Part of a small language model's weights: LayerNorm before each block.
MLP neurons of a small language model. Each row is named by its layer, matrix (up: input weights) and neuron, and shows model dimensions 80-175. Each number is 128 + 32 x the weight over its row's rms, rounded and kept within 0 to 255.
After each neuron's rows, "fires after" lists the tokens most often just before its 100 highest values on Wikipedia text that the model never trained on.

L5.up150 [ 99  59  68 137 120 140 131  79 108 125 140 190 119  99 167 151  82 148 100 156 133  75 208  94 144 101 103 129 134 121 124 151 123 130 123 145 124 120 101 215  63 145 138 134  90 148 128  87 132 133 174 116  62  69 156 110 145 162 118 141 119 144 135 134 148 101  97 155 144  72 114  99 121 143 105 131 146 107  98 152  79 171  62 101 144 175 138  97 176 115 146 152 141 121 125 126]
fires after: " was", " were", "he", "g", "or", " b"

L10.up764 [119 106  74 168 133 133  84 142  99 207 180 117 132 152 133 137 137 130 107 156  95 180 153 100 190 127 113  69 150 154 146 113 124 111 117 133  96 129 115  92 134 106 125 149 120 119 127  79 124 151 128 228  40 128 194 103  72 143 154  61 159 140 154 142 212 109 133  74 100 237 175 135 129 120 118  92 143 168 156 150 162 198 101 110 133 144 111 124  69 119 135 126 137 107 135 133]
fires after: " M", " H", " C", " I", " Y"

L8.up731 [222 153 111 151 105 130 101 204 156 140 142 185 146  73  76  79  84 111 133 100 111  95 134  97 160 154 136  88 184 141 112 128 153 186 168 138 177 152 157 116 167 155 144 150  94 116 151 132 134 164 122 105 166 147  69 121 172 186 193 106 129 139 147 159 152 114 178 110 128 155 170 126 122 126 105 124  88 152 136 151 149 134 103 156 159 180  72  92 123 121 203 143 143 145  86  92]
fires after: "i", " a", "b", "a", "m"

L4.up569 [114 155  82 118 120  73 102 109 129 116 186 115 113 110  70 158 128  67 137 123 138 150 151 186 166 138 164 130 111  75  99 130 157  69 129 117 111 173  68 100 123 121 139  84 145 191  71 182 168 136 143 117 142  99  84 136 110 155 167 148 109 115 122 201 133 123  61 134 133  37 145 149 108  88 179 196 142 104  86  91  87 180 118 121 123 149 106 135 132 101 155  58 142 106 175 113]
fires after: " is", "y", " was", "oc", "he", "ut"

L5.up612 [173 127 123 110 167 130 179 120 127 174 102 117  60 112 112 135 126  94 187 130 184 148 187 114 156 124 110 164 127 229 118  86  97 115 136 111 145 150 140 175 121 138 129  90 108 142  90 158 138 163 164 156 150  80 120 149 140 151 107 117 193 170 107 158 169  33 154 119 131 118 168 163 124 129 120  94 148  89  98 107  95 162 136 148 175 137  96 148 157  90  98 142 169 131 120 108]
fires after: "."

L6.up127 [ 75 143 185 112 170 170  77 183 153 112 146 143 182  93 107 163  98 180 133  49 145  92 145 162 151  92 168 110 107 133 174  80 167 107 129 106 154 160 110 161 139 147 168 148  87 110 128 140 118  96 131 110  68 122 112 199 132 141 165  68 200 118 110 168 137 163 142 140 159 151 125 141 135 138 122 212 112  64 160 134 111 119 103 147  43 177 129 134 128 156  82 227 113 114 129  77]
fires after: "y", " a", "u", "p", "ec"

L4.up393 [166  97 165 109 150 137 195 162 137 105 110 118 109 141 132 144 146 135 124 197 156 140 154 138 119 143 150 106 121 154 101 118 157 126 131 109 112 166 138 126 100 234 132 135 134 105 155 150  61 130  92 142 125 103 199  92 169 150 126 151 174 157 102 157 136 113 198 117 144 151 158 102 128 151 164  87 149  82  73  78  81 168 133  83 155 166  83 110 110 132 119  63 121 110 137 180]
fires after: ",", "ot", "es", "s", " are", " to"

L3.up729 [110  86  98 147 155 134 107 175 140 100 130 126 133 135 123  90  91 154 167 144 193 180 116 118 104 173 124 130 108 141 157  74 112 150 104 145 133 154  86 163 116 136 155  74 113 171 113 188 170 178 193 142  95 122  65 191 140 190 144 165 133 111 120 174 162 132 120 128 133  55 106 123 179 114 140 143 168 103  94 111 100 118  77 112 133 132 121 145 141 143 134 118 112 172  82  40]
fires after: " 19", "t", "\n"

L8.up226 [140  49 104 121 143 131 138 136 149 124 172 169  77  88  91  70 120 105  98 131 167 144 138 175 154 111  92 135 192 136 150 116 120 138 161 137 130 170 153 181 121 119 139 117  54 120  42 179 111 145  96 194 131  89 155 126 119 196 152  70 206 126 163 172  93 139 152 128 175 120 155 134 132 134 124 132 101  99  95  97 134 140 131 148 176 160  90 172 131 146 112 114  77 127 115 146]
fires after: " I", " wh", " A", ",", " h", "I"

L8.up661 [105  89 123 182 150 114 152 193  97  99 110 107 102 123  79  91 111 107 130 145 107 158 170 189 118 104 199 159 159  90 144 136 148 120  91 160 103 199 131 142 138 148 121 110 106 140 112 130 136 150 135 161  71  63 109 159 150 207 179 150 166 123 125 108 144 135 117 147 123  91 165 158  75 118 141 142 167  89 155 142 129 183 128  46 107  85  87 115 127 163  87  76 163  96 105 165]
fires after: " m", " M", "e", " C", " P", "as"

L9.up141 [140 116 129 160 131 128 103 169 111 132 118 138 182  86 107  88 137  90 151 109 234 109 169 137 185 166 130 163 108 117 120  76 116 125  99 143 191 110 125 155 136 139 203 108 137 208 136 166 141 114 125  82 123 126 164 134 130 177 143  98 156 144 151 117 143  86 169  98 130  52 167 104 103 153 136 100 126  90  89 145  55 145 139 156 127 102 133  45 108 130 171 193 122 131  84 146]
fires after: " al", "h", " v", "p", " V", "l"

L4.up196 [108 122 109 123 191  92 133 167 120  92  91 167  94 136  65 156 114 142 165 169 105 129 144 127 173  91 176 133 109 102 141 136 118 130 137  81 135 137  96 104 150 190 124  86 169 171 148 127 158 124 109 141  96 113 132 150 149 163 132 143 107 118 116 190  95 109 126  92 136  80 123 142 159 116 116 106 196  61 127 121 122 142  27 127 144 146  67 107 140 126 151  74 135  97 120 101]
fires after: " ", " is", " he", " was"

L3.up117 [112 124 109 128 116 102 135 135 136 137 169 126  85  85 138  74  91  82 154 135 190 170 167 119 101  71 162 156 156 120 138  57  63 118  82 132 134 117 118 132  91 158 179 116 120 165 116 203 163 165 239 126  67 108  83 147 140 155 173 128 124 114  99 152 116 115  92 133 143  92 147 136 142 148 195 170 119  99 110 107 101 153 126 118 159 110 117  88 148 111 142  99 157 134 107 132]
fires after: "\n", " 19", " ", "-"

L12.up191 [187 108 109 138 120 165 150 160  67 180 164 202 139  48 135  70 107 110 154 150 103 142 133 167 150  81 116 122 198 154 147 126 128 156  92 137 103 159 110 134 140 114 118 107 130 101  54 133 121 112 136 165 110 158 166 110 135 197 158  88 179 124 121 133 158 165  95 136 119 157 151 124 163 113 151 143  99 113 121 143 106 190 128 146 130 169  97 121 117  86 157 102 172 116 151 131]
fires after: " I", ",", " wh", " A", "A", "I"

L8.up104 [ 73 131 147 171 105  84 138 115 141 123  98 116 145 135  44 176 140 179 124 173 173 104 101 138 164 123 168  49 103 146  74 120  84 165  59 134 105 170 121 112 129 158 135 132 161 144 100 112 128 136 152 103 154 150 132 151 149 152 150 124 108 124 112 145 155 113 124 143 142  49 137  93 135 159 118 141 129 136 114  80 125 154 137 143 105 122 111  95 157 147 153 128  98 163 148  93]
fires after: "b", "ab", "i", "ut", "l"

L4.up15 [ 89 149 145 141 184 119 206 207 131 105 127  96 129  64  88 146  61  95 142 132 140 168 156 171 119  91 197  84 172 125 153 116  66  79 109 134 190 154 158 122  73 139 127  98  75 140 129 204 154 135 210 131 113 100  96 138 140 169 186 103 106 136  76 178 120  94 146 119 142 107 169 119 125 173 138 103 147 126 144 130  68 145 130 107 131 145 110  89 132 120 117  60 106 119 132 104]
fires after: " (", "–", "-", "\n"

L8.up541 [174 101 119 108 141  90 160 166 113  80 133 185 115 113 113  54 113 133 107 116 109 173 193  93 127 106 167 132 163 155 140 151 137 150 118 104 114 175  85 193 130 147 125  62 152 165 160 150 167 146 167 165  91 104 116 131 174 168 166 119 133 113 139 117 124 128 149 192 136 116 142  98 118 110 133 134 105 103 166 138 149 106  74 106 115  82  47  97 151 168  91  48 159  70  71 106]
fires after: " T", " M", " H", " |", " m", "e"

L3.up318 [158  98 119 145 125 146 182 138 127 151 156  83 124 139  99 148 170  92 138 145 156 101 142 103 105  88 102 101 134 187 162  97  91 180  87 122 133 133 128 187 108 146 117  75  74 213 119 186 134 119 160 156 137 135 137 174 191 155  79 113 163 145  88 127 169 141 164  94 161 125 162 161  85 132 129 116 167 132  79  98 106 157 162  92 133 112 111  91 158  71 179 108 102  93 166 121]
fires after: "\n", "==", " \"", " the", "===", " ("

L4.up338 [156 139 138 116 142  69 130 140 141 140 122 113 146 143 101 174 102  90 129 109 102 138 119 133 126 116 158 163 114 142  82  89 121 122 205 156 107 106 112 114 101 182 110 110 145 192  99 205 144 122 183 158 134  85  74 132 118 162 139 158 146 202 160 163 117 126  79 147 163 111 144 122 137 118 113 158 160  40  88  58 134 140  67 170 109 157  98 106 193 108 111 106 126 136 141 104]
fires after: " is", " ", " he", " was", " n"

L4.up446 [131 129 152 127 151 114 180 140 160 165 107 125 134 128 122 124 133  85 138 136 149 133 184 138 150 132 167 124 135 119 139 114 130 113 165 110 119  58  92 117 151 146 131  48  68 159 133 123 132 149 165 207 108 137 140 128 147 172 107  94 163 126 121 180 155 105 213 105 163 163 162 171 126 137 159  86 132 110  45 133  27 195 114 143 158 149 112  75 173  74  94 125 170  91 138  91]
fires after: " to", " is", " was", " re", " are"

L10.up598 [211 132  77 143  71 159  87 130 136 162 160 103 149 105 121  91 170 129 122 100  94 147 128 104 152 109  90 100 134 162 139 156 155 195 140 122 156 130 145 121  81 180 119 100 103  91 123 148 105 140 144  96  75  66 177 125 103 151 115 132 151 148 133 162 142 123 153 139 204 137 119 152  57 157 123 111 108 137  81 134 130 102 110 132 133 107 102 129 138 112 100 136  82 124 170 104]
fires after: "f", "ard", "in", "at", "un"

L10.up105 [122 160 149 147 141  99 165 173 150 129 128 110  45  95 136 135 140 116 122  85 130 116 104 145 131  85 151 109 158  87 189 159 117 111 109 105 205 163 100 116  42  99 185 140  96 117 147  68 102  82 165 157 154 110 113 138 161 150 138 116  88 141  96  88 178 115 156 150 115 136 160  95  97 160  94 118  80  91 120 143 115 129 152 137 132 139  61 197 124 131 172 163 120  89 101 121]
fires after: " p", " s", "er", "re", " re", "p"

L5.up753 [101  81  88 133 165 117 106  95 156 169  83 141 100 137  93 110 152 106 143 144 168 115 118 138 193 122 106  81 162 140 129  68 121 126 131 130 205 120  72 146 168  79 149 105 131 129 139 160 112 150 162 162 167 166 141 118 182 136 167 166 171 128 159 183 125 102 120 171 163 151  95 144 123 125 182 143 160  79 103 101 132 183 151  67 181 129 101  79 146 141 180 119 106 100 115 104]
fires after: "=", " a", "A", "S", " A", "."

L8.up21 [ 65  84  91 170 130 163 134 124 130 140 102 146 144 143 104 145 137 130 160 126 162 111 108 169 144 151 129 125 129 153 112  88  72 141  59 126 105 163 140 166  80 163 148 153 127 135 117 109  91  93 169 178 131 124  98  90 104 163 134 156 121 162 125 144 126 145 121 101 125  67 131 117 104 155 126 141 200  91  91 126 121 177  95 139 108 144  98 157  81 108  59 107 137  99 197  85]
fires after: "u", "b", " b", "i", "ab", " B"

L5.up8 [152  93 129 124  85 136 169 142 144 160 127 128  98  65  50 163 102  78 164 136 173 156 135  95 136 128 120  95 111 172 128 145  62 120  94 117 129  82  95 136 181 181 142 132 109  96 116 136 127 148 150 163 127 139 107 160 149 137  90 132 166 192 148 178 186  60 128 122 123 136 151 141 125 162 133 115 165  44  86  74  87 173 118 156 171 131 116 155 165 145 109 133 136  98 113  73]
fires after: ".", " to", "ed", " for", " in"

L3.up385 [121  96 123 165 143 142 165  85 152 117 110 109 121 131 119 114  91  77 145 119 185 128 187 130 126 125 108 127 124 151 120 119 152 176 107 119  93 115 110 128  82 187 145 119 124 179 139 155 165 127 136 159 117 101 124 206 191 144 131 109 162 168  90 117 150 162  92 109 180 160 170 167 136 147 126 116 145 101  76  98  57 144 165 106 101 123  60  80 124 122 138 157 123 120 122  89]
fires after: " (", " the", "\n", " ", "."

L6.up681 [100 126 143 145 106 147 153 112 133 103 121 148 102  72  93 163  73 157 109  92  91 160 118 138 126 128 131 128 152 188 136 124 135 101 104 131 148 116 135 133 125 206 122 117  73  79 132  84  83 176 119 214  58 134  90 141 140 163 107  93 152 107  67 118 148 124 158 130 149 129 132 102 125 217 148 139 140 125  99 122  91 115 133 108 131 171 130 111 167 138 159 169 150 209 106 126]
fires after: " to", " pro", " o", "s", "ld", " is"

L10.up150 [ 70 122 147 133  90 118 178 184 117 137  70 161  78 122 132 137 174  84  96 140 189 161 161 139 132  66 131  97 120 161 188 127 121 182  68 139 184 185  88  96 128 121 145  92 118 117 102 131  42  90 170 123 110 145 183 105 133 116 149 130 107 130 131 155 138 162 151 160 159  99 126 113 102 129 116 111  96  62 156 120 144 125 109 109 171 163 108 147 138  91 171 105 114  73 164 185]
fires after: "en", "ar", "y", " p", " s", "."

L8.up247 [101 123 112 119 183 133 171 156 141 172 130 112 102 110 101  81 167  82 160 144 179 128 129 122 139 116 102 151  76 167 141 131 121 115 131 142 142 140 114 115  64 156 127  83  74 187 124 160  79 138 111 200 101 130 147  88 123  95 136  89 121 171 152 141  98 123 137  60 145 147  95 140 114 119 178 133 140 167 129  81 154 183  84  77 148 118 105 127 164  99 187  80 102  63 153 106]
fires after: " l", " L", "\n", " c", " n"

L6.up723 [ 96 130 130 142 184 140 153 174 162 125  97 203  79 134 123 106  97 115 148 119 113 116 156 101 101  73 163 170 133 143 136 128 118 133 130 120 140 148 126 178 145 200 143  85 111 162 112 185 124 134 165 135 102 132 157 132 183 138 116 120 131 152  90 167 198  81 171 152 157 112 165 174  95 112  81 110 139 127 101 105 105 176  73 115 173  95 127  48 208 132 177  98 150 141 133  94]
fires after: " be", "p", " r", " was", "t", " d"

L12.up337 [135 183 113 165 127 152 176 196 128 151 206 139  60  79 140 125 163 108 166 161 129 118 116 110 146 100 105 144 168 112 112 139 128 124 103 125 127 115 140 118 146 118 125 149  45 212 101 134 173 117 144 100  99 108 188 122 125 117  92 146 148 180 104 145 139 168 142 126 196 166 127 127 145 115 119 123 130 194 101 115 149  82  63  68 115 126 137  73 153 134 136 100  98 159  85 132]
fires after: " s", " S", " |", "i", "o"

L6.up382 [150 155  83  88 191 125 108 138 135 137 139 149  21  85 100 102 151 109 177 102 214 167 127 119 156 146 110 163 149 197 146 125  93 170 162 105 168 159  89 165 120 165 139  69 159 168 148 150 173 116 159 203 157 108 133 150 145 132 102 127 167 205 100 138 137  94 163 112 172 132 152 162 110 136 115 107 128 100  63  85 100 132  87  70 146 134  76 120 150  68 115 129 165 119 160 137]
fires after: " ", ".", "y", "ation", "s", "e"

L8.up164 [131 145 107 123  81 120 162 120 142 122 157 130  97 100 130 105  83  71 171 130 105  96 140 163 166 157 156 116 189 155 136 122 110 111 113 112 120 150 140 105 185 123 129 145  98 143 134 183  85 131 149 174 156 101  73  89 190 192 166 137  98 143 141 141 124 114 127 100 103 136 111 114 109  86 138 153 208 148  86 135 140  97 148 129  76 175  87 143 113 170 190 119 163  74  84 118]
fires after: "b", "t", " T", "p", "a"

L10.up59 [123 138  92 144 134 124  84 141 104 126 120 151 102 140 132 131 123 172 175 130 112 133 138 131 162 140 123 124 152 181 124 124 163 169  83 109  61 136  48 141 139 138 151  72 142 166 124 110  80 183 136 201  98  85 144 125 115 164  71 118 154 102  96 137 179 154 126  83 115 185 169 134 146  91 100 104 143  83 144 147 148 170 139  98  88 187  91 128 154  54 151  62 107 101 222 123]
fires after: " C", " H", "s", " h", " I"

L4.up572 [113  66 105 121 106 126 142 111 106  93  96 130  74  69  81 111 136 100 111 121 142 181 162 133 198 103 140 100 152 157 156 139 114 121 119 174 106 167  54 156 111 164 118  98 111 204  79 136 136 156 145 192 100 126 127 118 115 179 114  92 151 130 107 182 131  97  79 139 145  97 209 141 133 126 200 168 169  74  98 123  63 171 121 124 146 113  78 149 106  98 102  97 140 111 126 103]
fires after: "s", " was", " is", "oc", " are", "ies"

L3.up130 [127 112 116 119 132 119 148 157  82 141 175 141 101 117 112 122 111 142 164 152 128 157 158 145 171  63 120 101 138 186 130  89  70 169 100 135 152 186  86 149 128 194 132  85  92 121  91 186 154 136 215 116  97 102  43 122 180 139 146 104 179 141 149 155 123  82 164 150 136 124 156 157 107 137 110 159 162 121 134 107 122 155 120  91 160  93  86 123 175 109 122  90 177 103 195  90]
fires after: "\n", " (", " \"", "-"

L8.up437 [179 156  88 185 104 178 129 139 121 116 155  83 132 129  93 124 101  99 198 125 128  78  82 174 202 184 160 106 106 113 134 106  68 106  96 135 112 131 133 147 167 148 154 122 162 160  91 129 168 104  92 131 117 137 125 122 141 185 213  77 170 116 120 153 125 139 190 172 180 139  91 126  98 126  55 114 137 136  77 101 130 156  89 146 152 134 115 147 157 110 161 112 160 150 137  86]
fires after: "il", "r", "ar", " l", " L", " f"

L4.up444 [198 115 119 121 124 159 147 161  82 168 105 151 109 151 109 101 171 124 151  88 118  79 186 151 140 103 157 116 148 164 147 103  86 142 126 127 143 146  93 213 100 146 132  86  61  88 152  98 101 142 107 146 124  65 177 159 228 179 157  68 155 105  98 200  95 109 175  93 156 158 143 170 147 141 168 133 140  64 112 125 121 149 139 138 110 118 106  78 127  80 132 140  92  97 106  65]
fires after: " in", " ", " p", "on", "ld"

L8.up492 [ 67 119 139 159 154 179 155 106  79 152 100 160 102 181  98  96 157 154 147 148 175 130 124 175 110 162 207  96 155 164  69 134 126  91 120 128 111 133  59 135 120 173 152 101  75 180 149 101  95 152 127 171  39 106  90 162 148 166 129 123 210 133 105 118 129 166 138 111 124 149 155 123 106 136 152 125 122 140 119 103 118 205  87  96  90 124  43 148  94 128 127  71 125  85 142 116]
fires after: " c", " C", "od", " T", "as"

L8.up249 [132 103 112 124 131 157 155  97 140 127 134 167 131 124 130 124 142  73 120 138 136 168 191  93 157 122  99 196 104 147  98 133 142 191  91 102 113  78  82 148 116 114 159 129  73 146 148  99 160 150 132 156 106 125  96 145 200 207 164 119 185 107 120 168 104 120 157 118 144 175 153 192 115 137  65 125 149 108 129  97  98 216 103  45 117 126  54  52 119  97 191 143 129  50 116  62]
fires after: " se", " m", " T", " e", "e"

L5.up597 [116 114 110 167 149 156 173 119 122 183 122  94 116 124 120 106 121  90 110  81 155 118 182 161 163 160 120 113  97 130  95 115 164  95 141 115 119 136 100 120 114  87 114 164 114 106 165 154 123  95 152 105 107 151 134  80 197 113 141 138 193 130 168 217 137  89 174 154 102 117 133 116 152  95 153 150 197 107 122  83 113 165 111  57  99 167  86 132 107  91 164 117 131  96 132 156]
fires after: "\n", "=", "u", "ies", "A", "S"

L3.up710 [113 130 122 164 156 142 175 119 138 176 146  96  62 109 107 135  75 114 158 138 133 119 153  99 118  83 126  79  98 175 102 113  52 133  78  93 116 187  97 136 109 131 134 122 134 126 104 159 122 104 255  86  84 103 109 130 165 146 149 100 137 178  95 129 186  89 130 162 150  95 148 162 125 122 126 124 183 100 111  93 112 152 130 141 173 119 150  83 166 129 139 120 147 117 129 157]
fires after: " ", "-", "Q", " s"

L4.up132 [106 105 119 126 196 119 154 130 145  92 103 179  98 120 142 148 124 103 144 152 152  83 157 111 182 108 134  94 116 140 139 154 134 145 144 125 122 170  67 130 113 153 157 148 116 149 142  99 109 130 188 222  55  99 133 156 158 173 163  56 113 158 108 125 116 131 131 116 179 120 106  95  86 166 119 159 119  78  76 120  93 187  54  95 105 141  96  74 124 130 106 153 170 102 166 103]
fires after: " b", " were", " was", " m", " he", " e"

L4.up670 [100  98 151 103 138 106 133 128 126 109 106 132 110 106 125 170  69  89 115 110 126  98 141 116 146 127  96 120 153 123 110 157 147 115 181 129 148 103  91 162 113 157 122 148  13 125 148  76  86 161 137 172  68 138 182 129 166 155  96  96 143 114 110 105 152 148 173  97 144 110 127 163  99 155 198 126 149  86  85 137  74 222 104 114 116 184 118 116 170 126 148 180 118 168 153 138]
fires after: "ed", "ld", " was", " to", "s", " b"

L8.up251 [106 132  91 147 134 128 102 141 159 100  75  84 126 160  98 115 106  93 163 118 103 170 123 137 197 155 165 100 135 157 114  71 129  82 108 107 145  80  85 146  94 108 129 139 128 145 123 163 146 126 112 134  92 143 122 137 173 113 145 174 156 133 114 158 109  93 139 114 155 134 146 146  95 140  38  82 133 161 139 132 119 223 129  67 170 191 122 165 118 115 166 123 168 131 131 125]
fires after: "ar", " L", "e", " C", "L", " P"

L10.up531 [133 127 123 140 219 130 179  94 159 176 132 116 138 123 108  93 127 140 193 151 166  86 122  93 146 128 141  78 103  88 155 101 143  86  82 145  86 147  67 155 109 132 165  95 116 119 154 106  86 108 167 158  87 153 114 111 171 101 119 107 127 128 173 172 103 167  93 100 111 140 147 115  92 138 134 114 183 114 137  45 123 122 140 146 166 115  85 151 174 105 237  83 116  95 142 166]
fires after: " n", " p", "e", " o", " c"

L5.up413 [153 150 162 145 169 127 233 188  94 138 125 113  65 124 117 128 112  85 150 139 204 138 121 143 111  79 145 110 122 127 168 110 135 104 110 167 177  73 106 115  98 167 130  67  92 139 115 158 130 162 100  97 111 176 162 106 142 144  88 108 159 140 125 147 128  90 168 110 108 153 156 136 153 134  91  63 110 149 153  86 108 161  93 104 145 147 126 109 125  51 201  98 141 130 171 108]
fires after: "\n", " in", " of", ",", " to", " L"

L10.up298 [178 164 132 158 138 169 144 174 155 124 153 120 120 105  86 143 140 132 161 134 148  93 104  85 106 146  88 128 153 148  84 148 122 165 122 112 157 157 134 100  99 171 125 140  77 123 136 181 139 144 153 107 173 101 107 171 127 230 133 121 144 123 106 169 139 109 135  90 145 124 106 120 102  78 151 131 198 128  67 124  33  62 121 178 115 114  78 130 126 119 134 148  69 151 125  98]
fires after: "l", "k", "b", "m", "p"

L12.up333 [ 95 127 120 136 110 177 196 155  80 110 128 116  68 133 137 104 142  92 182  96 145 131 160 141 167 125 174 150 143 139 149 119 151 113 143 105 148 112 150 103 128  98 179 134  93 179 104 116 154 130 179 111 146  76 148  99 179 126 112  96 130 135  78  84 107 137 107  99  94 102 129 164  87 132 104 135 153 150 128 149 133 124 120  79 100 171 148 105 117 141  99 128  81 136 133 154]
fires after: " s", " R", "p", " S", " P", " pl"

L4.up374 [146  93 103 145 126 139 179 148  72 100  95 182 114 152 142 121 152 107 143 154 162 109 159 202 194 138 149  98 163 120 137 153  95 105  91 110 167 171  97 130 111 213 139 145  88 112 149 159 102 115 163 119 105 130 138 130 175 138  94 108 148 152 118 141 138 174 175  91 120 175 160 161 141 114 153 113  85  78 107 116 112 141 149  73 141 130 105 133 190 107  91  85  92 143  80 151]
fires after: ".", ",", "s", "\n", " that"

L4.up544 [153  99 162 131 118 122 228 137 103 168 103 146 117 190 133 168  86 134 114 115 131 134 207 139 129  86 170  95 164  92 125 114 138  90 111 119 114 126  96 160 114  95 148  65  45  97 110  98  48 135 146 171  92 140 156 140 174 149  76 132 170 120 105 125 154 157 133 100 163 161 140 145 175 147 177 125 174  94  97  88  61 153 123 153 130 164 121 113 151 119 160  96 123 136 146 147]
fires after: " to", " ", ",", "ld", " in"

L10.up301 [109 142 121 176 139 149 186 130  87 139 207 124 112 143 144  91 215 139  94 174 117 143 121 139 161  67 138  93 184  84 156 127 154 120 116  97 109 110 142 116  83  86 109 172 140 170 150 168 123 100 168 108 117  95 168 154 188 160 131 124 117 171 129 120 173  86 112 141 114 173 164 178 138 143 165 127 113 132  93 131 176 139 101 127 179 170 100 105 107 114 127 127 170 145 130 108]
fires after: " t", " T", "at", "ub", "is", "et"

L5.up170 [133  94 136 184 148 171 209 165 123 168 130 151  88 132 110 108 123 114 163 127 145 147 173 140 168  84 162 130  98 147 112 132 157 140 127 128 127 119 116 145 112 117 121  79  52 140 115 117  93 120 167 150  92 107 129 145 142 156 144  60 126 119 118 127 109  92 177 164 105 217 142 184 158 188 160 101 119 115  76  93  81  97 116 136 126 157 104 100 184  97 156 125 182 139 142  73]
fires after: " to", " in", " ", "ld", " re", "ill"

L4.up29 [118 145 161 143 118 167 183 142 126 176 167 139 100 115 154 153  90 115 135 117  82 128 124 132 188  68 141 136 157 137 117  77 181 140  97 120 185 153 145 181  60 134 125  62  83 112  90 166 139 122 147 139 121 153 153 119 143 154 110 148 114 182 162 209 190 119 119 141 134 102 156 203 127 128 103 128 174  93 112  94 108 131  31  98 146 147 114  93 208 108  98 112 127  96 154  64]
fires after: " was", " is", "s", ".", " s", " be"

L10.up419 [133  38  64 203 140  68 148 160  91 101 139 100 126  84  99 138 107 152 191 122 157 156 181 117 133 136 151 219 105 104 102  99 109  72  92 158 136 119 110 115 133  96 182 110 126 181  89 122 125 137 131 110  87 114 145 150 125 123  98 109 138 127 179 119 146  69 134 159 110 132 146 155  73  97  86 136 165 120  95 118  90 103 142 119 116 121 103 126 117  71 157 130 139 128  64 167]
fires after: " p", " P", "r", "p", "l"

L5.up179 [118 133  93 132 130 136  98 123 129 174 165 108  46 144 113 109  63  81 113 138 167  87 126 149 166 108  88 126  98 137 144 130 154 140 131 138 138 122  85 122 119 153 111 135 136 154 166 192 170 165 164  93  51 173 101 100 165 172 197 151 132 150 181 170 129 136 126 156 156 128 133 127 147 131 137 128 210  60 148 101 109 126  58 105 131  91  44  78 103  87 138 110 124 107 146 106]
fires after: "\n", "ies", "er", "|---|---"

L6.up278 [130 100 127 151 161 147 135 104 127 120 127 157  93  56 131  95 150  96  85 122 154 112 150  99 109  76  94 110 136  91 128 145 175 108 115 141 146 146 111 161 121 191 145 138 114  93 101 163 167 109 168 140  31 107 118 127 162 143 154 122 128 163 148 183 201  96 174 182 121  79 122 177 111 112 108 103 154  95 167 105 102 166  94 110 198 134 125  64 167 157 125 128 146  86 133  92]
fires after: " be", " was", " b", " is", " he", ")"

L10.up577 [133 172 131 122 122 130 188 171 118 175 179  97 143 111  94  97 129 121 146 157 116 162 123 100 133  52 110 112 150 115 125 155 120 169 114 109 114 123 149 133 125 123 105 112 131 166  86 183 171  97 131  99 173 135 104 112 135 135  85 147 169 122 106 120 219 106 114 119 165 166 121 138 174 119 116 166 243 133 123 121  99 143 170 121  92 138 142  77 195 112 127 132  86 116 109 125]
fires after: " s", " S", "-", " b", "ol", "ub"

L4.up644 [122  67 100 118 148 117 135 136 119 153 112 129 151 190 126 155 126  83 107 122 161  85 136 135 139 150  99  78 105 166 144 144  92 107 123 145 198 154 130 201 138 145 114 147  68 180 156 161 104 124 113 164 129  31 145 170 152 179  93 129 153 148 157 123 100 110 191  81 178 177 164 161 138 141 131 159 110 113  87 160 123 168 152 132 146  72 141 102 206 108 107 137 110 113 121  77]
fires after: " ", " b", " s", "ld", " w"